python train.py --n_layer=14 --d_model=160 --n_head=5 --n_kv_head=1 --head_dim=32 --d_mlp=192 --vocab_size=1024 --activation="swiglu" --norm="layernorm" --norm_place="pre" --norm_eps=1e-06 --positions="rope" --rope_base=1000000.0 --rope_fraction=1.0 --qk_norm=true --attn_scale=0.177 --bias="none" --tie_embeddings=false --parallel_block=false --init="normal" --init_std_qkv=0.0397 --init_std_o=0.0075 --init_std_up=0.0397 --init_std_down=0.00685 --init_out_by_depth=true --optimizer="muon_variant" --lr=0.0106 --lr_mult_o=4.0 --beta1=0.95 --lr_head=0.00504 --grad_clip=0.5 --warmup_steps=0 --schedule="wsd" --decay_fraction=0.877 --decay_shape="pow" --final_lr_fraction=0.0 --batch_tokens=[16384, 32768, 49152] --seq_len=1024 --doc_mask=true --train_tokens=108100000 --steps=3584 --dataset="wikipedia_en"
MLP neurons of a small language model. Each row is named by its layer, matrix (down: output weights) and neuron, and shows model dimensions 0-159. Each number is 500 + 40 x the weight over its row's rms, rounded and kept within 0 to 999. Numbers have three digits each. A neuron's up and down rows have the sign that makes its largest values positive.
After each neuron's rows, "fires before" lists the tokens most often just after its 100 highest values on Wikipedia text that the model never trained on. A number after a token or word is its count.

L4.down82:380538509484547497465449452538484509559477466537463517517516475407587519518563524553547509541500498480474459474507521516434555525464512463513445487452528454470485456483517538488482410454464571485575546522467499538506451498467488511517465558530485496603466439476476491504402477504574506510521468554550490478488486479490522547506522570463450540468543444556502468589467534444484497509497521527489466521570455503481579470465529475546531486537441468471566577502446526464500506535488473
fires before: "ruary" 31, "ad" 8, "iel" 5, "ra" 4, "tern" 4, "a" 4

L8.down41:512470504491470522473534505511512574529499508458425565533465469438508461566494483482547506590536485559561458539478511436478517460458581465519486519435609560514486539493460541484498415480504507488581445478525473520509537524551582535414536484479596523496508447505455537481483462498470469426465451473436563443504443547517531578457507494492476488516479512464473567522506457537478505474500469485515453482597465511489484527471479454497478530484563560521475520478464539565494475496504423
fires before: "ball" 20, "\n" 18, "ear" 7, "ons" 6

L5.down45:516538477532482470492570544476527454484507442518564403571462499489443538539400504522481453497471469425476467530485467449445500507555506477455506482499511457590445556504528527477553551512488545552514537548533514587545490554478476514508491484593536461533497546495508565516448460483469542550515460526445501423460556428531471521560537490515464465448598531530476502499575481454508526483484470552495493505442422550472467496480452513488478488482554454534491520433536491503501430511456526
fires before: "p" 15, "pl" 11, "t" 11, "per" 8, "h" 7, "ec" 6

L9.down4:566522524561571572533512523542494465538512456440552499517443507499429458553462528492548489527449451483495470518557487500514501505485491463524459479464527492526505542463561476456512485520525553502549501532466491494542549462626501502507515508587555490550475442471589453536511467460486494407531507471514538501451483487460504458533489492548506501544451433450558467548568460508493398532451514502461461445500569504466473500517445482494526471481503563509487498437521596437524456484418442
fires before: "d" 20, "man" 14, "ear" 10, "ons" 9, " |" 8, "on" 5

L7.down67:526520549497418491518456479504507514494520511517552518480518521493531480487475508595491488501507410517468492518544566511469537479589534474494480440453463516490460466577475596475488481514537547454533513501559428489490534511368442474492549493482543509523515487504458495480491534461471463495495432577468538476476473547586480513567496424537499491467461432515559520480496509497523564506538465544578441468450468463466438541457537549554474441485429532481478556468520557486511473587508457
fires before: "m" 21, "p" 15, "v" 9, "pl" 5, "il" 4, "000" 4

L10.down46:479459460478498474534525488506577516539449519506527492542509465556458477512507497466513534538529458510461418494430522562605479476519492542532528494542487457484425446514479531521478521500535528456488435563501488484613423449476411515493546475560551511515548538538521452521422512417504480437456491494408472543420525501475495474553433445491497503477516524609505503581483485501541587473464445531471500477452512529516474529489513542519537537527522546496516457485565483465498441515516522
fires before: "at" 30, "ent" 9, "ed" 7, "a" 6

L5.down169:524453499521404483552507568502548558473456521544457552473536463479475508497484529542473478534459503496533503531454405527405490522448530509475453482562444524436516518501536435518470475537444543532480483496531453488577573557545427503466528502481518495540479464536526499498505507462475502521534500512487425494510506474513500528542534470521453470468484481440422567418530516485487485513540518448530545575478439552529474482472594467569407548568519487453471435491507538486489531551456581
fires before: "r" 18, "ro" 15, "urn" 13, "in" 8

L7.down53:456483440493504490526486536514484593443496568534503508493551481448459481554472617516509514537440458472500388496501451538485480492492486527459495513549429518517482501560496486453482564509560574496566415501505511540463492498544415528559574472462580488481571538530542457486529479517544555480549473410494569510445495493455479477482469522495555487500547424523530518481436509468512464547466602472512499522409478520485494571502518489494501511472461518507451485470474469513491435488525496
fires before: "r" 34, "ice" 9, "ent" 9, "ed" 8, "il" 8, "ic" 5

L7.down165:506513436520500448522516496486546494474543448472495543511483480473512460507506481541520562587490532473495477496496506528564487504475557549455454472518625481523518418497468495473519541467455524511535443527505575571538489505432511479480535503430546414462506545447509438523535485603457508534510490535489485433483498508539492485530518449487490477543411523533464484512545472564434590526509515530601502456467522472497429495424469531472414467471514515535534589515534462485480471433502533
fires before: "ear" 20, "p" 16, "erv" 10, "ult" 9, "ul" 8, "our" 7

L10.down90:484515519503435563614438486550495515491532532475493453516475493514522567488487540475417469516479511485459495468521545490484471501534472590488576504468494459439532423517458492490457522495475490462459451468494504493508452424495524473547469492482541475518514515443500539495602527537539547506524576512532405501519501473456476559511512486467492488514588569511471459602501512502479479513472546575505498518546566487434476480506513450510413439454461514618454500514487484497532507578449457
fires before: "ed" 21, "ion" 14, "e" 7, "ive" 6, "y" 6, "ing" 5

L4.down95:503490537524508502542483536527453445527507495488482570546519548544529434468541499476529531502466493448532558453482505494548507455494427451505528462496448514518488528523554449454441458496471514487479549562500435566422534455514491548492465457500443433449394558541509492499502512601498461448556440461532559499543464478535520560519540526539540466410455444485515503485499513534505535478537495529495472478552561516534524496539556437493383560503452497513497463433525492548462451558496558
fires before: "y" 34, "st" 17, "m" 7, "p" 4

L10.down21:509585564472468535439534528526469442476526478483523517511498541469482537549557486554498478546435565548517523447501460480536512510474548452530573578547490523449501457477475453454505484531387471566493471486460516519507477462537523482473503441426605489536511536534525453533504474458483482510460451402479552501552492550441498544538504501538505492540494456599545515478477536479468520489497416447473454581459507474508521547490430533467465546470520558477454576438469483481505506470533512
fires before: "ord" 16, "ru" 10, "he" 9, "it" 8, "r" 6, "og" 6

L4.down105:418462464549555519474442456474518581525493431425527515533504551495455412469529474522562483473543451511510502516487540465503533494508456504485550576465472501444481492545495511493501501525496502580491531441433518474491479440492502547442521446537430525530479477539531507465572497427525424520494494459446571417499489461585500544472502487507559448478465494499471467491533511512482521437555527493421562480483524488472464540531527505478481541578550558570491478499503517595605487493496532
fires before: "em" 21, "op" 17, "er" 15, "ra" 4, "r" 4

L3.down28:533561500495484517482541471522464471455477474501514479493490519465494528494467550526513466478520519476514562523448419432434554555474448499472521560519517513543450446435559542500507451471493514515478589510590492499550459493485429566524484523483489515501494434468527516482491524510439523514462446496516500511479575490556475530507607490473492494548521471585446466591507390467430514461546545515485568540483494521438564524495413461524449479546503472505516415412503531500513491566529486
fires before: "un" 27, "on" 21, "it" 16, "iss" 13, "and" 10, "end" 4

L4.down49:539504506527437507466519471547449624532504469506471448534488507522470488502492547484506459464518581431520551471544527499445515488594516468519498454464494518466473537492431528510429451474529546487571578445505494489503554458584485546523503503491504511571485506471457558455531478512511451531470486403504504443470537511541521489482456482497509506543495481505549511572524458490461443557496417528540481451452476477439500539602483539514482429396509492518513539476541573466488464566462522
fires before: " a" 13, "et" 11, "any" 10, "le" 8, "an" 8, " |" 8

L4.down102:405432546451472461468478551536517478502512449662563463472489516503433491448556468506476428486458471493482494512497465524501575491544513513430512479473536479496455511502475523540487506588513450512539482428582488498541477509438451490461529507475581476509528546495522497430497467515526506514475488496469510452557528411542492467564495461466492466545494520508504502470451527544454498490465525532514505565569591498461502530550493524463508523571561423485469497463511546549481525537424530
fires before: "r" 22, "in" 12, "ain" 9, "rib" 8, "ust" 7, "em" 5

L9.down114:520531452505514436497482546458492561465525520531484505487480493529477551529394486552576514510532584498469509457484507525522490489485483525501509481545473448529537529499467518545515451452471489491435502590513526461519556510492475534472464533483460512541550431453507508478471442477565476476482587490448529437498504515538591472469519413531460462534499534511568488510537466518528469488472582499449422577482522549493512446463520497482421494557543528466470510564431468486571425487421593
fires before: "ely" 20, "es" 13, "m" 11, "ation" 10, "ative" 6

L9.down38:461490512478453494437532454496475542517528522533563462528595485483521435540498544452544425476496513481548491532514480450549486503477447523472434523557506493471585521469550522503496582478641570500456548505508489483535457470505416498477555543483594459435495529447501490532498464555520521491582460500457515536502530487462470537528453486447481497433489505426414553527457505508484521518541484525532461531512472515521508468511465540460517445486488477486482517415475536469456443573560550
fires before: "ed" 14, "un" 9, "y" 8, "a" 7, "it" 7, "on" 6

L3.down65:516523543500557477472469499481499504519492573518479540550416515435573576461456480517495494538526563503465567512480526440472501539572506521420560440507494565473517473500512495547514478493529454500513464554548533606489492452511475497466521504495491487422595446441471525513551435501495454548419572482450475533446472491387456544550496446456439500531459491524491470444548430492520489493510491485486558512511469471517544481436524518487522588521512523517502503438531445482507570515521478
fires before: "\n" 28, " -" 26, " " 11, " R" 7, " F" 4

L7.down187:517524489478482488494513493581437509442411471511460476578471499521576490513446569497551507459471491522462553499521454485481520515457572538497512458457465557562500529450463551432442494430544432499477484493488468466462506536541475490528533470507518549465464530553587517492517541537563532510534477563494518518455521582446490536466579479483562433523492481501498538533552527467492482502529493452530434503470474507452489491458488518418507461584434560467534525549434510410573447509467505
fires before: "tern" 26, "ign" 7, "c" 6, "p" 5, "h" 5, "y" 5

L10.down142:538521485517502517472491511492523494529548515574516477510483431420436504527524512488452537597515452493462500448534575489498499447558423509482477544478486531558483477563584489426489461536603500453550506551523505456540523605489554477510568477464585490478527494533472533521454495511522403548501550524474430512469488481496518445544498460452539531472526480526456487488541528483468466457446472514476543502536521444482441470468446474471435580520531585438517462445475535478534472481518513
fires before: "at" 17, "qu" 9, "ver" 9, "ed" 8, "v" 8, "lect" 7

L4.down184:511488511498499541483556528519522472523534467620537534450494488501388501518504557535504465487483471493423466471527481478535512530561573454510439447494496521507499567534476496493551404462468562536453535449445464511535535570514532436525528492477506547453522497499466534557478417504495539558459455468484482469544453419454507463553498446510492548508525561404403541531438537448472491527513547470549447557509510517464527505528526525566505478466541520501543507471465540541478512434515468
fires before: "d" 23, "m" 21, "v" 11, "ul" 7, "j" 7

L10.down72:496505511484510423520543467462504550554503553530515556576528546416529543512481490439575440445475522466513480526479505507560481481518434505490462438536491432463471460528559506469490513519533498446525545506489501558458433506548481562373467502490518474535474456450531483469553516540561462482539493424514575492472482483575517433476521529479496494537526463571509565559480499531436390560550502476513460522482476580470536432460539478485454457536496496497510540440531530470523493498529505
fires before: "r" 34, "inal" 13, "ition" 8, "es" 6, "ation" 5

L10.down93:510488484504444454484550518647455499513530475512453540548546530477547471482449476499570527424474490443530493463510447546511432511519575551523485455478417491511469495486520482484466470521450533473505513482470521507491526585555461501482515521492512550486630513587516517509516516521532476484511490463461462439462587500524467515570566439480473427480441514549487520530487486529483584493474532489456495455451410510552461500517513508448552553511471461499484488477414490470536568505505539
fires before: "en" 24, "ac" 13, "ters" 7, "ay" 6, "ace" 6

L3.down56:496473471497545557503497558535574452455561546434458545508517498513510505533504581492496541564503549493477522473512480494516514482559504606505522533521489553526501490532407466509448480433492533482416542547524467383503497485450433476546493544532465481526466534489532511429472536548476549521442536520511450437445445512408553525454494457535468436454539492540527540471514469511571538479462559478513497515477534509511529480535602454476490492478406492514502446453532433521473479489499525
fires before: "ly" 23, "n" 22, "th" 6, "ry" 4, "ac" 4, "ne" 4

L3.down130:533478449489476496520533553517539502469541493499539501420534500508568479538511509552474524534480493494462499610511409539518429508456462516474464502531504501496525499512477499496510556524532520410557471537528479543485461524493494488511586495617482553516493505560488423532496567409419462471501545522459498458469456463526532508539549390507469472501618509521482432492454508503445543471493468520488468546429447453475482528441516550474490504439571508555470512526552506487470550491463494
fires before: "ace" 27, "ac" 11, "at" 10, "an" 5

L8.down12:521471488564499488540560493439468500448487479546440448484431502543493460457486528536484462479515475484444496482469502509574466453465500564498551508524423551471476549493561437561504483513476496622564512488502414467519544512498445464487501564508533513497579513470501511522574478366535443618492472567465509475518496549469507442513547549452519566487500429554436470484429468437513485558528502446481518526496511504494440484511552513526507490521489494491491534479496508506510522574531504
fires before: "ain" 14, "ace" 14, "ter" 8, "ov" 6, "ber" 6, "y" 6

L3.down146:466502544563454488596520513531521436518539443541502503538524457469567542476457488477481507489511447449562449500496520487461498531503481530562518470499556479593590487571490493515537497544576529503523548519467544518503485426536537473480500445561414449503512534545547518500576484526498446437460501575496489505519453523479552520446463479445503494473497522484518458514430485472496521437429520511504527518440547453438487493497511441557483402495520488483432506457494522411460574563519459
fires before: "ion" 22, "ed" 12, "ron" 8, "|" 6, "ric" 4

L5.down52:465504428502499461511521483467595538523498492571549490605477545604482470505539517528495486479499509458505466514532560430505510458457504429586515465474511491484485504482470525476461553520572492532421464512552450554514441433549495461406536554507522492483489474611432518505439501468460534543507479480494562498506518544504548552523487544504441553491457459524481475454462458458454454451520446538504480492492516513532484467564470512453494477445420581486478508512506553511506586518495517
fires before: "ord" 45, "om" 13, "og" 7, "re" 5, "ept" 5

L3.down60:548468482501475527511539410456556373495471442440498506548560560485542558486498534484478431541474483428550429462418452483482506483527377550514563551540509548545473514491522417521482527468545479471483501499568422507434494511531495493478490512416532505531546525479469519503530472511537551474514467458437507510432480520535498460491510506491537508546529510557448508495501484546486499543492510529563545536501478549504505403523517442490559538508495556534482487470572578480485458521478508
fires before: "un" 23, "it" 22, "on" 17, "iss" 12, "and" 9

L4.down40:544539446392492529444494529447470477410481489495478495516525543501506525533509541559474461480535495484503467443503522613442486460534487512541559588479505468481477444406477492532489430547458502525445501476546490527552480535545481561583513494502524540476456520518521513507507511466423484544509522516453516498489535460432561490546467479475480477414508512527504524376576471529382499480489523548434538487502541542499517564546492468558479530489490487506493517521584482522463509467482529
fires before: "ag" 15, "-" 12, "ach" 11, "op" 10, "al" 6

L10.down163:533575529516460523539506506529484490550541538417523525445527487498500625512541415537449555464563537503526486533519485456456439539507506499473467497438584502495512521491502420512547517515472509561496487497480469484506482596511468520497531507519499479494457494547489458422481497457499557510542496488409494422493491496606530549499528505462473533548505475551493509529490538457538492518529469465486519462499412510483512464473437488450462492507516540485544461436516385529577525449389511
fires before: "p" 32, "port" 13, "er" 10, "pt" 8, "f" 8